Part of a small language model's weights.
Architecture: RMSNorm before each block, learned positions, no biases in attention or MLP, untied embeddings.
MLP neurons of a small language model. Each row is named by its layer, matrix (gate and up: input weights) and neuron, and shows model dimensions 144-207. Each number is 50 + 10 x the weight over its row's rms, rounded and kept within 0 to 99. A neuron's up and down rows have the sign that makes its largest values positive.
A block is one neuron, or neurons of one layer that tend to fire together. After each block is what it responds to, as a language model described it from the Wikipedia text at the highest values.

L11.gate665:65 47 50 39 50 36 62 51 56 49 57 53 56 45 54 45 50 54 53 25 43 50 40 52 47 45 81 53 44 52 51 60 53 33 36 36 47 37 48 41 45 53 73 47 38 46 73 66 59 67 64 36 35 47 48 54 49 68 40 33 44 59 63 45
L11.up665:40 51 48 61 64 44 45 48 32 46 53 55 42 50 40 46 55 59 61 40 53 58 50 55 43 53 61 60 49 47 37 46 57 40 60 51 55 65 56 52 47 65 49 51 47 38 45 41 59 75 34 42 72 60 62 60 61 41 41 54 56 47 55 34
Word-completing suffix pieces. Final subword pieces that finish a word split mid-spelling, such as -ol in school, -or in professor/actor, -al in professional/natural, -ist, -ous.

L9.gate20:34 47 58 53 46 52 51 55 43 52 17 26 55 40 62 59 48 54 48 38 76 52 72 61 52 48 59 52 46 52 62 44 42 62 52 58 56 44 51 55 52 32 54 52 45 65 44 49 63 41 53 54 61 48 54 55 25 51 42 48 54 36 45 49
L9.up20:45 63 60 61 54 49 59 40 37 60 39 33 43 44 61 33 64 52 39 43 64 37 48 57 53 60 69 64 63 47 57 58 50 63 56 47 83 68 61 58 42 43 38 63 42 46 42 34 45 54 40 39 54 32 40 43 45 49 46 49 49 34 51 40
L9.gate128:40 61 58 54 49 63 41 42 51 45 41 45 53 45 48 59 52 58 60 43 39 65 70 64 54 50 42 62 43 51 62 60 51 54 56 59 54 50 53 52 51 42 64 49 52 58 69 53 48 52 45 39 43 51 56 39 58 48 54 35 54 43 57 35
L9.up128:47 33 48 57 54 36 41 39 36 41 37 38 35 54 53 55 47 49 61 57 51 51 51 64 62 45 61 72 52 48 53 45 54 33 67 51 69 60 46 55 51 63 61 64 46 39 57 53 48 65 47 49 43 62 42 50 66 37 36 37 40 50 40 61
L9.gate155:47 64 54 45 41 59 47 65 47 55 53 52 48 57 44 45 52 64 59 49 58 53 54 54 45 54 64 55 48 59 57 47 43 37 64 50 57 49 46 36 33 65 46 42 35 54 57 39 60 58 67 43 60 53 39 47 63 70 37 40 55 63 40 21
L9.up155:44 63 50 43 53 38 59 66 49 42 44 63 68 62 58 41 71 51 58 65 35 47 44 51 43 76 51 42 52 60 53 48 47 54 49 52 37 55 46 57 48 54 57 58 49 59 59 42 48 48 44 52 48 59 44 55 61 77 45 53 66 57 43 66
L9.gate203:61 61 58 53 57 59 62 59 49 66 51 56 47 64 63 65 63 38 47 68 70 88 39 41 43 45 53 56 73 57 53 60 58 65 46 47 63 60 46 36 51 42 43 38 61 35 59 52 60 62 46 51 40 64 61 45 60 53 40 34 47 70 64 51
L9.up203:57 40 48 32 49 56 48 49 51 54 53 60 56 49 48 57 56 64 59 53 28 56 53 43 52 56 50 67 63 55 53 49 64 41 57 35 29 61 46 58 42 46 51 54 50 55 44 52 43 75 62 50 49 43 53 46 49 52 43 37 54 54 64 50
L9.gate283:52 59 57 40 57 52 43 32 66 56 41 41 52 40 70 41 52 55 58 46 68 45 60 32 50 42 47 59 52 58 75 49 57 71 56 51 63 55 44 62 33 46 51 43 59 58 52 55 50 53 48 56 50 42 42 47 44 56 44 55 60 48 42 51
L9.up283:49 49 54 48 53 48 61 51 43 54 43 29 48 47 73 47 71 44 39 49 51 36 60 74 54 44 53 71 41 47 63 49 40 51 45 48 35 57 58 50 34 57 52 70 46 59 45 49 52 59 55 65 27 32 61 51 61 85 32 49 59 54 33 42
L9.gate308:43 59 59 41 48 47 51 42 48 58 33 55 58 63 42 36 49 63 64 50 55 60 68 52 47 47 56 55 45 51 63 53 41 39 41 48 56 49 37 65 59 36 61 62 55 51 59 53 50 54 65 42 39 61 47 35 54 50 32 38 33 52 47 42
L9.up308:39 61 53 53 23 49 59 66 54 52 35 52 61 46 53 47 43 43 48 68 70 17 41 35 53 57 49 33 68 46 46 58 63 49 47 40 32 49 38 54 40 69 54 52 67 56 53 33 44 41 53 35 46 36 34 46 42 55 32 58 44 56 34 50
L9.gate316:33 38 62 57 44 41 54 55 55 63 43 60 30 40 50 54 45 45 58 59 56 58 54 53 37 63 35 72 54 54 78 81 35 59 57 50 39 62 47 43 43 68 63 48 51 39 51 50 54 51 59 50 49 57 30 51 42 40 41 31 38 49 54 50
L9.up316:41 38 51 41 35 61 61 43 44 54 58 52 53 48 48 54 57 38 51 58 62 37 56 39 51 53 39 29 40 62 49 63 29 52 47 44 53 37 55 50 49 43 42 50 44 43 51 44 57 57 45 48 46 41 52 49 33 46 31 37 69 48 32 51
L9.gate331:47 68 58 33 48 46 55 68 46 65 55 38 45 44 54 35 55 56 55 35 49 53 55 53 54 66 46 48 48 48 29 57 48 46 79 52 63 51 51 60 60 60 57 46 28 48 49 38 56 55 42 43 47 39 58 54 53 59 69 47 49 52 52 45
L9.up331:51 57 43 37 47 50 61 45 45 53 54 51 54 83 56 58 57 56 55 57 42 37 42 64 60 48 53 56 38 35 46 45 60 57 41 72 54 53 33 60 39 50 52 68 53 54 47 44 52 50 42 71 62 53 38 52 48 47 61 55 40 53 53 43
L9.gate372:60 41 56 32 57 41 56 46 52 68 63 33 54 35 59 46 33 33 60 54 58 41 46 51 55 43 57 37 49 61 58 58 53 55 46 42 53 48 40 42 32 51 65 39 52 40 55 56 45 43 64 45 25 45 36 35 39 35 49 49 52 55 54 45
L9.up372:72 61 40 45 62 61 49 62 48 55 62 40 21 46 62 79 52 59 62 41 35 42 59 42 54 61 47 48 61 62 52 40 47 56 32 38 60 43 49 52 62 32 33 41 28 68 47 56 50 54 42 40 60 51 35 49 42 61 46 47 48 45 37 37
L9.gate394:66 56 55 43 51 46 55 48 50 50 35 43 36 49 48 61 45 35 59 49 55 70 63 31 52 45 35 62 73 46 41 45 56 57 48 42 43 56 38 48 31 56 49 56 34 56 57 52 52 38 43 36 42 49 40 57 60 38 41 45 39 54 59 57
L9.up394:21 65 48 53 48 50 38 66 44 24 48 50 44 35 50 44 61 61 34 47 50 60 57 42 52 46 32 44 47 38 39 40 29 52 37 39 43 39 59 47 53 58 49 58 32 58 46 38 57 37 58 29 37 48 66 61 36 47 59 54 49 61 45 50
L9.gate397:47 64 56 45 41 48 40 55 53 60 64 50 42 41 73 56 45 54 47 68 69 62 58 51 45 71 50 57 41 35 54 52 51 49 57 57 51 60 50 51 46 47 53 57 52 33 47 32 56 55 48 50 54 51 32 40 45 35 35 50 63 38 54 57
L9.up397:40 39 46 40 60 53 58 54 52 47 69 46 45 54 69 56 56 49 41 47 45 68 46 39 60 55 54 49 44 50 50 51 58 51 55 56 55 51 31 42 21 52 48 51 26 37 56 54 49 62 71 46 57 57 63 42 63 67 58 67 48 52 35 70
L9.gate592:51 40 68 66 37 42 43 47 42 37 41 41 32 41 56 66 47 44 45 50 53 37 63 61 49 58 51 47 44 43 57 63 47 43 62 64 48 53 51 55 35 47 59 48 44 27 41 52 53 58 63 56 46 57 42 56 49 64 44 65 40 44 50 47
L9.up592:61 49 50 61 51 51 58 56 32 54 60 50 53 64 51 44 36 66 54 54 70 57 47 62 40 68 70 50 64 46 46 49 38 52 38 46 40 47 51 57 61 56 44 28 62 52 53 58 58 65 49 69 32 56 31 48 68 42 57 52 49 53 39 59
L9.gate594:38 33 61 50 57 47 50 51 45 71 26 59 43 48 61 54 58 52 42 52 41 32 59 47 62 48 72 66 36 49 58 61 67 65 57 50 64 70 50 48 38 61 55 36 58 62 31 46 51 41 57 32 40 33 43 58 32 47 43 52 41 39 48 41
L9.up594:22 49 41 65 58 58 51 51 59 46 41 68 42 60 38 46 52 61 54 38 51 54 56 74 54 55 58 36 41 34 63 52 55 62 51 41 50 77 48 59 37 54 45 59 48 41 33 52 53 52 47 40 40 62 42 36 57 55 53 51 65 57 47 35
L9.gate603:59 40 60 49 45 22 49 50 52 58 54 58 49 51 51 64 46 53 53 55 51 44 53 55 53 55 45 69 49 47 49 63 47 57 43 52 57 59 68 48 52 53 66 51 50 57 48 47 49 42 50 35 34 44 25 37 33 64 38 58 27 45 47 58
L9.up603:26 53 53 24 71 45 51 53 43 44 60 56 45 34 55 51 46 45 47 42 43 47 54 39 52 49 36 37 58 52 63 58 64 54 66 45 43 46 64 50 41 36 51 63 52 62 51 35 38 46 64 62 55 35 34 28 52 38 47 63 56 40 55 39
L9.gate604:54 50 54 43 35 46 51 59 53 39 54 37 57 37 40 53 34 46 45 49 52 65 66 52 48 63 48 69 37 53 42 54 41 45 59 45 64 62 52 57 42 32 57 47 43 57 47 34 57 46 56 48 44 43 54 61 65 43 49 42 57 50 62 36
L9.up604:51 48 60 45 35 46 55 46 49 44 41 55 45 41 27 35 64 45 44 58 40 56 57 30 30 36 56 54 49 43 34 42 75 45 30 63 54 46 55 56 41 49 55 38 44 59 49 54 38 42 56 51 58 63 64 37 54 52 54 68 49 23 65 59
L9.gate677:16 50 57 50 46 27 51 66 52 58 43 55 63 61 51 57 59 86 53 42 46 44 42 43 55 61 54 65 52 26 67 44 35 41 48 58 47 34 57 40 58 56 57 40 70 65 51 64 37 37 58 37 37 53 43 53 53 57 58 37 20 51 41 46
L9.up677:47 39 50 54 46 59 45 48 57 57 55 55 71 38 60 50 62 53 52 58 53 37 51 50 18 58 58 38 43 40 66 67 45 52 70 33 50 55 57 61 40 50 54 59 33 30 42 57 58 34 25 37 50 63 43 50 45 43 56 42 47 64 42 32
Mid-word subword pieces. Middle or final word pieces inside a split word, strongest on ber in "number", also en in Women, Henry, even, strength.

L5.gate114:51 39 50 59 46 66 59 58 47 59 56 49 38 28 53 53 49 34 46 55 67 64 49 57 32 44 53 68 51 51 50 44 54 45 71 33 52 56 46 50 45 30 47 56 36 54 47 45 59 54 39 44 52 33 62 33 31 60 47 68 51 62 69 55
L5.up114:43 54 46 58 46 48 52 51 51 56 32 53 39 37 55 53 46 51 52 56 62 45 55 48 38 46 50 45 50 57 63 50 56 62 51 49 57 64 53 57 39 41 51 56 50 59 46 63 38 57 49 34 44 38 35 53 48 50 36 51 44 51 37 60
L5.gate285:47 69 48 48 48 48 54 85 46 59 43 51 41 36 59 50 49 48 48 50 55 45 47 51 33 45 52 71 45 50 54 44 53 55 66 37 42 46 56 36 51 47 50 55 42 56 56 42 59 43 33 57 50 44 59 39 27 83 45 68 54 46 53 69
L5.up285:52 42 50 61 57 55 58 49 51 36 47 58 39 40 62 48 53 40 66 54 68 49 50 50 35 44 62 43 47 79 56 50 55 48 56 50 67 63 47 61 39 42 48 62 50 59 50 56 27 66 48 36 49 42 41 51 57 57 45 48 37 42 32 45
L5.gate435:50 53 49 59 51 52 51 63 65 58 38 63 49 42 56 58 44 45 66 57 45 56 56 50 27 40 39 77 42 48 62 48 30 49 60 46 52 57 53 38 65 43 55 45 51 63 51 52 57 52 41 47 47 58 54 53 48 51 44 46 32 53 59 49
L5.up435:50 37 54 59 49 52 54 60 51 51 45 61 40 40 55 57 46 46 60 57 54 71 51 52 45 42 43 67 49 53 59 55 31 46 50 46 65 53 43 42 67 46 55 59 53 65 50 51 43 57 50 44 50 51 48 52 52 53 46 65 35 47 50 46
L5.gate486:43 49 52 70 51 45 52 65 64 56 46 49 54 39 50 63 47 42 63 74 67 54 44 55 40 37 42 60 46 54 53 41 54 49 53 51 51 57 50 56 39 50 44 54 48 65 43 55 35 49 48 36 54 13 30 55 58 57 39 36 42 39 61 54
L5.up486:57 57 49 59 52 42 50 56 55 59 25 40 36 50 48 47 33 40 64 41 44 56 48 43 38 39 54 69 52 56 63 43 54 44 50 54 50 55 48 34 42 43 52 75 43 52 63 58 28 51 50 50 38 42 49 39 52 70 35 39 31 37 60 45
Blank line after heading. The second newline of a blank line between blocks, strongest right after section headings (== Species ==, === Tenure ===), also between paragraphs and tables.

L5.gate29:44 59 47 69 42 55 46 46 61 45 46 55 34 67 46 53 56 73 45 37 62 43 46 49 65 60 44 24 61 53 28 64 48 55 55 56 36 41 58 45 50 35 51 40 52 58 47 49 48 50 44 45 53 49 55 37 48 51 64 48 55 32 42 49
L5.up29:87 51 61 36 60 42 40 55 31 53 53 45 44 48 60 50 47 45 48 59 49 52 43 35 66 38 57 53 47 70 66 52 43 53 40 37 53 49 73 36 33 44 53 50 57 49 56 49 45 59 50 60 42 65 63 20 52 49 55 49 58 53 56 45
L5.gate159:56 43 47 44 65 43 59 52 45 43 53 61 52 49 74 54 49 51 29 56 51 58 41 33 39 44 50 60 43 61 52 56 62 47 64 56 48 51 31 52 44 40 48 61 57 40 50 53 52 59 37 46 45 46 52 66 60 44 75 41 56 46 48 56
L5.up159:45 67 27 34 54 56 60 56 56 59 52 47 68 59 49 51 51 65 61 49 40 52 67 50 71 50 43 41 65 63 47 49 66 52 45 50 39 52 57 47 62 68 43 37 53 38 42 44 57 39 63 66 63 62 48 76 53 49 37 37 47 43 38 47
L5.gate569:49 40 47 51 61 55 54 52 44 51 76 45 56 47 48 53 37 65 32 55 41 48 53 63 58 61 60 39 37 75 49 45 58 49 55 48 46 55 61 52 60 37 44 39 44 41 53 35 72 53 51 54 49 67 61 28 46 55 47 47 50 54 62 34
L5.up569:63 55 54 61 43 62 42 37 60 64 52 54 44 50 38 55 43 45 58 41 55 50 46 49 50 53 76 42 49 51 55 47 63 26 37 44 57 29 54 43 46 32 69 39 64 44 55 52 63 44 72 49 47 51 47 59 64 50 49 40 40 51 45 43
L5.gate695:49 30 43 69 67 62 54 50 36 45 61 44 55 47 74 53 50 42 44 63 63 40 43 49 51 45 56 42 47 69 59 36 60 49 61 44 54 49 51 46 57 37 43 61 37 42 35 52 43 54 35 31 44 41 57 57 55 47 63 48 51 44 39 55
L5.up695:43 41 63 43 52 33 47 32 46 60 53 49 60 36 42 50 61 47 35 44 36 61 39 57 63 39 35 51 44 50 60 53 44 64 41 43 23 59 27 53 49 51 57 46 66 49 50 55 52 52 48 45 38 57 72 67 70 37 47 72 50 62 30 56
Word-internal "er" piece. Subword "er" closing or inside a split word, as in footballer, career, center, under, order, plus occasional "os" and "==" tokens.

L11.gate34:48 24 62 41 38 44 64 38 51 43 41 63 53 40 54 60 46 57 50 38 45 44 59 54 44 55 45 49 39 49 61 55 45 47 68 58 55 39 38 42 42 52 60 50 33 54 53 65 65 51 60 64 43 37 27 42 47 53 40 34 50 53 43 47
L11.up34:36 74 53 60 61 58 53 44 54 38 51 53 37 62 48 39 52 62 40 39 52 34 49 37 42 58 62 41 58 48 59 41 51 53 47 43 62 60 59 54 39 62 59 51 61 43 51 65 48 57 42 45 53 65 45 25 30 72 53 52 39 48 55 70
Mid-word sports fragments. Word-internal fragments right after a word's first letters, strongest in sports text (A-th-letic, M-en's, m-ed-al, h-oc-key), also ordinary words (p-oc-ket, en-able).

L9.gate0:50 50 55 46 34 59 58 51 55 51 62 47 45 51 70 45 56 53 49 51 53 49 63 65 40 50 55 41 55 52 63 83 49 61 62 51 46 57 45 58 48 59 56 41 75 39 48 21 39 66 40 62 48 46 61 40 61 60 58 51 58 42 47 53
L9.up0:69 34 42 57 49 21 38 48 40 38 65 54 46 37 52 53 56 56 60 41 42 45 58 54 51 79 62 41 60 37 44 59 46 35 33 49 51 27 50 56 54 44 41 47 70 54 60 60 42 54 50 55 35 48 50 54 47 50 56 65 35 54 45 55
L9.gate46:56 59 54 40 54 30 44 58 40 47 49 52 48 38 45 78 46 49 69 41 49 61 77 42 61 52 50 56 63 47 41 43 44 36 56 46 56 39 53 38 56 51 52 47 69 47 52 44 58 40 56 61 29 55 58 63 51 60 53 45 54 56 49 52
L9.up46:56 55 54 50 57 49 53 59 31 51 47 45 38 28 49 56 31 35 52 52 30 70 59 41 66 55 40 47 60 47 53 48 53 46 49 68 37 54 44 55 50 63 43 58 69 45 47 47 67 54 60 51 30 44 66 43 47 59 58 55 43 44 51 42
L9.gate65:40 50 59 45 44 42 65 39 33 57 55 61 37 36 62 56 61 64 47 63 51 65 58 37 51 52 49 63 64 46 40 49 52 31 54 65 56 51 56 31 42 56 60 52 61 61 65 49 72 40 61 48 41 68 70 51 46 58 40 48 32 65 48 45
L9.up65:53 26 49 50 46 32 49 46 64 45 59 54 43 47 41 45 53 45 35 66 49 50 47 60 53 64 38 46 39 50 33 66 54 47 44 53 61 56 47 49 46 65 51 54 45 51 53 41 43 60 37 32 52 47 50 53 51 52 35 69 44 57 66 70
L9.gate110:59 52 66 50 36 49 58 38 18 46 52 59 41 41 54 49 63 61 53 59 50 56 73 44 38 64 43 81 62 50 62 70 58 37 52 43 58 51 44 52 61 61 55 44 59 62 52 59 59 60 48 43 48 50 54 53 48 52 46 39 47 70 53 41
L9.up110:63 48 50 40 46 44 50 77 51 43 63 42 39 48 57 52 55 42 57 47 61 45 79 57 51 52 51 54 48 58 46 52 53 47 51 45 58 63 46 41 69 46 56 69 47 56 52 56 64 47 33 45 31 51 52 42 52 52 34 40 53 62 56 55
L9.gate136:48 60 60 56 43 39 48 42 49 46 39 47 34 25 53 61 46 45 34 49 64 47 68 26 51 70 40 67 45 48 67 33 44 35 77 41 37 40 40 51 30 70 62 54 45 55 58 49 52 57 56 39 54 27 43 45 44 53 71 45 53 40 57 62
L9.up136:60 57 56 47 48 45 38 30 35 33 55 50 50 41 56 52 52 46 53 46 53 29 55 42 25 58 50 68 60 55 55 54 43 43 51 57 42 57 46 45 43 44 64 34 42 59 60 43 66 71 51 47 44 39 45 37 31 58 57 51 46 50 51 46
L9.gate149:40 55 59 47 42 45 58 52 30 68 43 43 55 47 51 46 52 32 47 63 49 49 47 43 62 37 66 46 56 64 46 61 49 54 50 52 54 60 30 27 40 67 64 48 53 42 57 39 50 23 66 55 58 58 71 56 53 51 53 49 45 45 62 63
L9.up149:56 34 55 44 45 62 60 58 63 44 33 54 73 37 45 59 45 24 35 48 46 61 54 19 44 40 72 56 42 42 37 62 59 35 54 45 52 63 40 34 36 61 46 74 54 54 53 47 53 58 40 33 45 26 57 50 45 49 56 41 47 50 50 43
L9.gate165:38 48 64 36 39 27 70 34 33 44 47 51 49 45 48 40 67 14 32 66 64 43 46 54 65 41 54 41 49 59 45 60 57 47 41 48 52 62 54 40 48 43 52 48 52 67 56 35 49 49 47 40 45 29 57 47 56 60 48 42 39 44 53 55
L9.up165:55 36 53 31 46 53 66 63 31 33 51 59 46 48 53 71 67 39 52 46 37 50 46 42 47 42 51 55 49 64 57 47 49 50 56 44 27 51 58 42 61 35 38 46 70 68 54 58 59 61 52 40 31 38 44 42 59 33 53 56 37 45 32 62
L9.gate170:35 56 54 34 56 35 46 47 41 59 61 51 43 40 60 62 43 57 47 51 53 53 59 80 45 49 42 58 70 45 38 55 54 53 64 54 38 57 35 56 64 58 57 40 48 67 51 35 50 61 36 19 43 51 52 50 40 54 54 55 45 52 58 52
L9.up170:48 43 48 44 47 61 53 41 75 51 36 29 46 51 60 67 47 59 62 50 45 71 40 42 65 77 63 62 49 50 38 52 53 50 46 54 39 52 51 52 41 47 43 54 54 46 56 53 51 69 62 46 45 53 53 71 45 58 45 42 42 56 58 56
L9.gate188:50 42 59 61 58 42 55 44 55 54 49 56 49 28 64 75 43 60 44 61 45 53 54 64 49 46 48 74 53 38 56 77 42 34 72 47 63 52 41 33 46 54 59 48 61 53 58 48 46 65 44 39 48 48 55 49 39 57 50 43 58 49 65 30
L9.up188:47 55 60 49 44 22 47 56 23 45 40 55 46 48 61 50 43 68 45 54 48 57 43 43 62 50 48 61 53 43 63 49 48 24 54 61 71 42 55 51 56 39 63 70 59 48 53 36 59 54 42 43 44 55 64 61 56 63 39 44 60 46 59 48
L9.gate302:56 56 56 38 45 48 48 57 34 58 52 56 27 47 48 41 55 66 37 61 41 37 49 55 41 49 39 56 64 43 41 46 50 50 33 70 47 49 39 48 59 44 54 39 61 64 72 37 61 50 66 49 54 56 46 48 29 63 51 61 57 44 40 39
L9.up302:65 57 51 61 37 53 42 45 36 40 44 50 49 28 36 48 35 34 45 53 42 51 50 57 65 54 43 50 53 53 46 46 60 46 43 51 52 63 43 51 39 42 44 56 59 43 44 68 51 30 42 39 59 81 50 25 46 27 46 54 27 51 56 52
L9.gate306:70 51 62 36 42 46 39 44 31 61 64 57 17 39 52 71 49 48 31 51 54 73 68 55 71 48 57 51 51 31 58 61 56 37 56 54 45 55 38 44 48 58 52 53 54 41 52 51 58 61 52 40 43 65 66 51 43 45 38 54 48 49 61 51
L9.up306:48 46 44 49 56 64 47 40 48 59 53 55 27 40 65 57 51 47 51 54 47 44 54 40 57 43 47 47 42 67 55 56 52 48 57 43 73 32 49 46 33 33 55 50 44 35 65 47 55 54 48 60 73 48 56 51 50 44 45 45 59 56 32 42
L9.gate350:67 64 63 55 49 39 50 53 30 56 59 56 58 35 59 67 51 56 69 56 44 48 55 59 54 61 56 66 49 66 47 45 61 54 49 67 42 54 52 48 55 48 44 33 69 54 66 41 49 60 60 53 31 46 61 36 51 58 44 61 33 48 60 39
L9.up350:64 57 45 53 54 46 48 53 39 44 47 66 56 42 45 55 61 58 59 46 54 67 43 46 43 64 54 45 44 54 54 55 39 41 50 52 47 71 54 39 64 56 52 34 43 45 64 33 60 48 48 52 61 47 57 49 54 34 45 46 60 50 44 44
L9.gate566:38 57 61 48 54 50 66 42 39 51 47 56 39 51 67 51 56 56 54 52 47 54 50 57 48 53 63 70 50 46 46 61 49 53 56 45 39 74 57 38 40 59 66 45 50 52 50 41 57 53 54 60 31 45 47 50 54 56 47 50 60 40 70 34
L9.up566:50 50 44 49 47 57 79 55 59 57 46 69 42 53 60 39 53 54 50 48 33 37 53 28 41 31 53 43 45 62 30 38 36 46 34 39 71 33 38 44 53 44 45 61 43 33 57 66 54 43 45 52 45 57 53 40 58 47 57 61 55 65 35 59
L9.gate596:55 48 57 52 38 60 40 42 36 48 44 48 49 40 69 50 39 62 59 49 60 78 62 50 58 62 56 68 69 53 52 62 62 71 57 48 60 54 53 67 53 44 67 61 58 58 54 44 45 56 49 52 60 48 53 55 54 36 38 56 52 49 33 42
L9.up596:55 48 44 58 61 44 54 36 52 54 47 62 62 45 52 40 58 45 39 54 37 55 59 54 48 42 39 49 47 44 39 49 54 50 46 48 52 55 40 42 41 52 53 53 43 47 51 45 51 45 57 37 51 66 75 36 53 42 40 53 42 64 51 27
L9.gate653:64 45 60 55 44 40 56 66 49 56 50 53 62 47 57 45 63 45 59 42 43 52 73 49 49 53 39 45 50 57 56 66 46 58 49 37 37 58 39 45 42 52 49 42 43 35 43 52 32 52 56 51 42 49 47 46 46 76 56 53 48 62 44 36
L9.up653:59 34 58 59 45 52 69 45 64 64 55 34 48 44 73 50 55 38 26 52 51 67 60 51 41 46 39 52 44 41 40 34 34 42 61 31 65 52 34 35 48 40 60 33 42 44 53 41 65 46 53 42 46 40 67 51 43 36 57 52 42 56 50 54
L9.gate701:60 47 50 53 35 56 62 57 44 40 44 54 32 48 54 51 51 52 48 61 58 73 64 47 57 58 59 62 50 38 42 73 40 51 38 62 53 50 48 41 61 46 43 37 56 52 35 38 54 47 52 56 23 47 60 42 36 64 65 54 56 49 41 54
L9.up701:42 40 46 45 54 43 55 55 40 25 44 54 31 60 52 44 45 70 51 47 37 41 56 76 52 63 60 42 51 41 37 62 62 47 61 60 43 37 47 34 56 64 52 53 40 40 44 56 61 55 46 59 72 47 35 46 65 44 31 35 46 54 49 26
Word-completing subword pieces. Short subword fragments that continue or finish a word split into several tokens, especially er in lat-er and long-er, or in elect-oral and Seni-or, and ions in champ-ionship.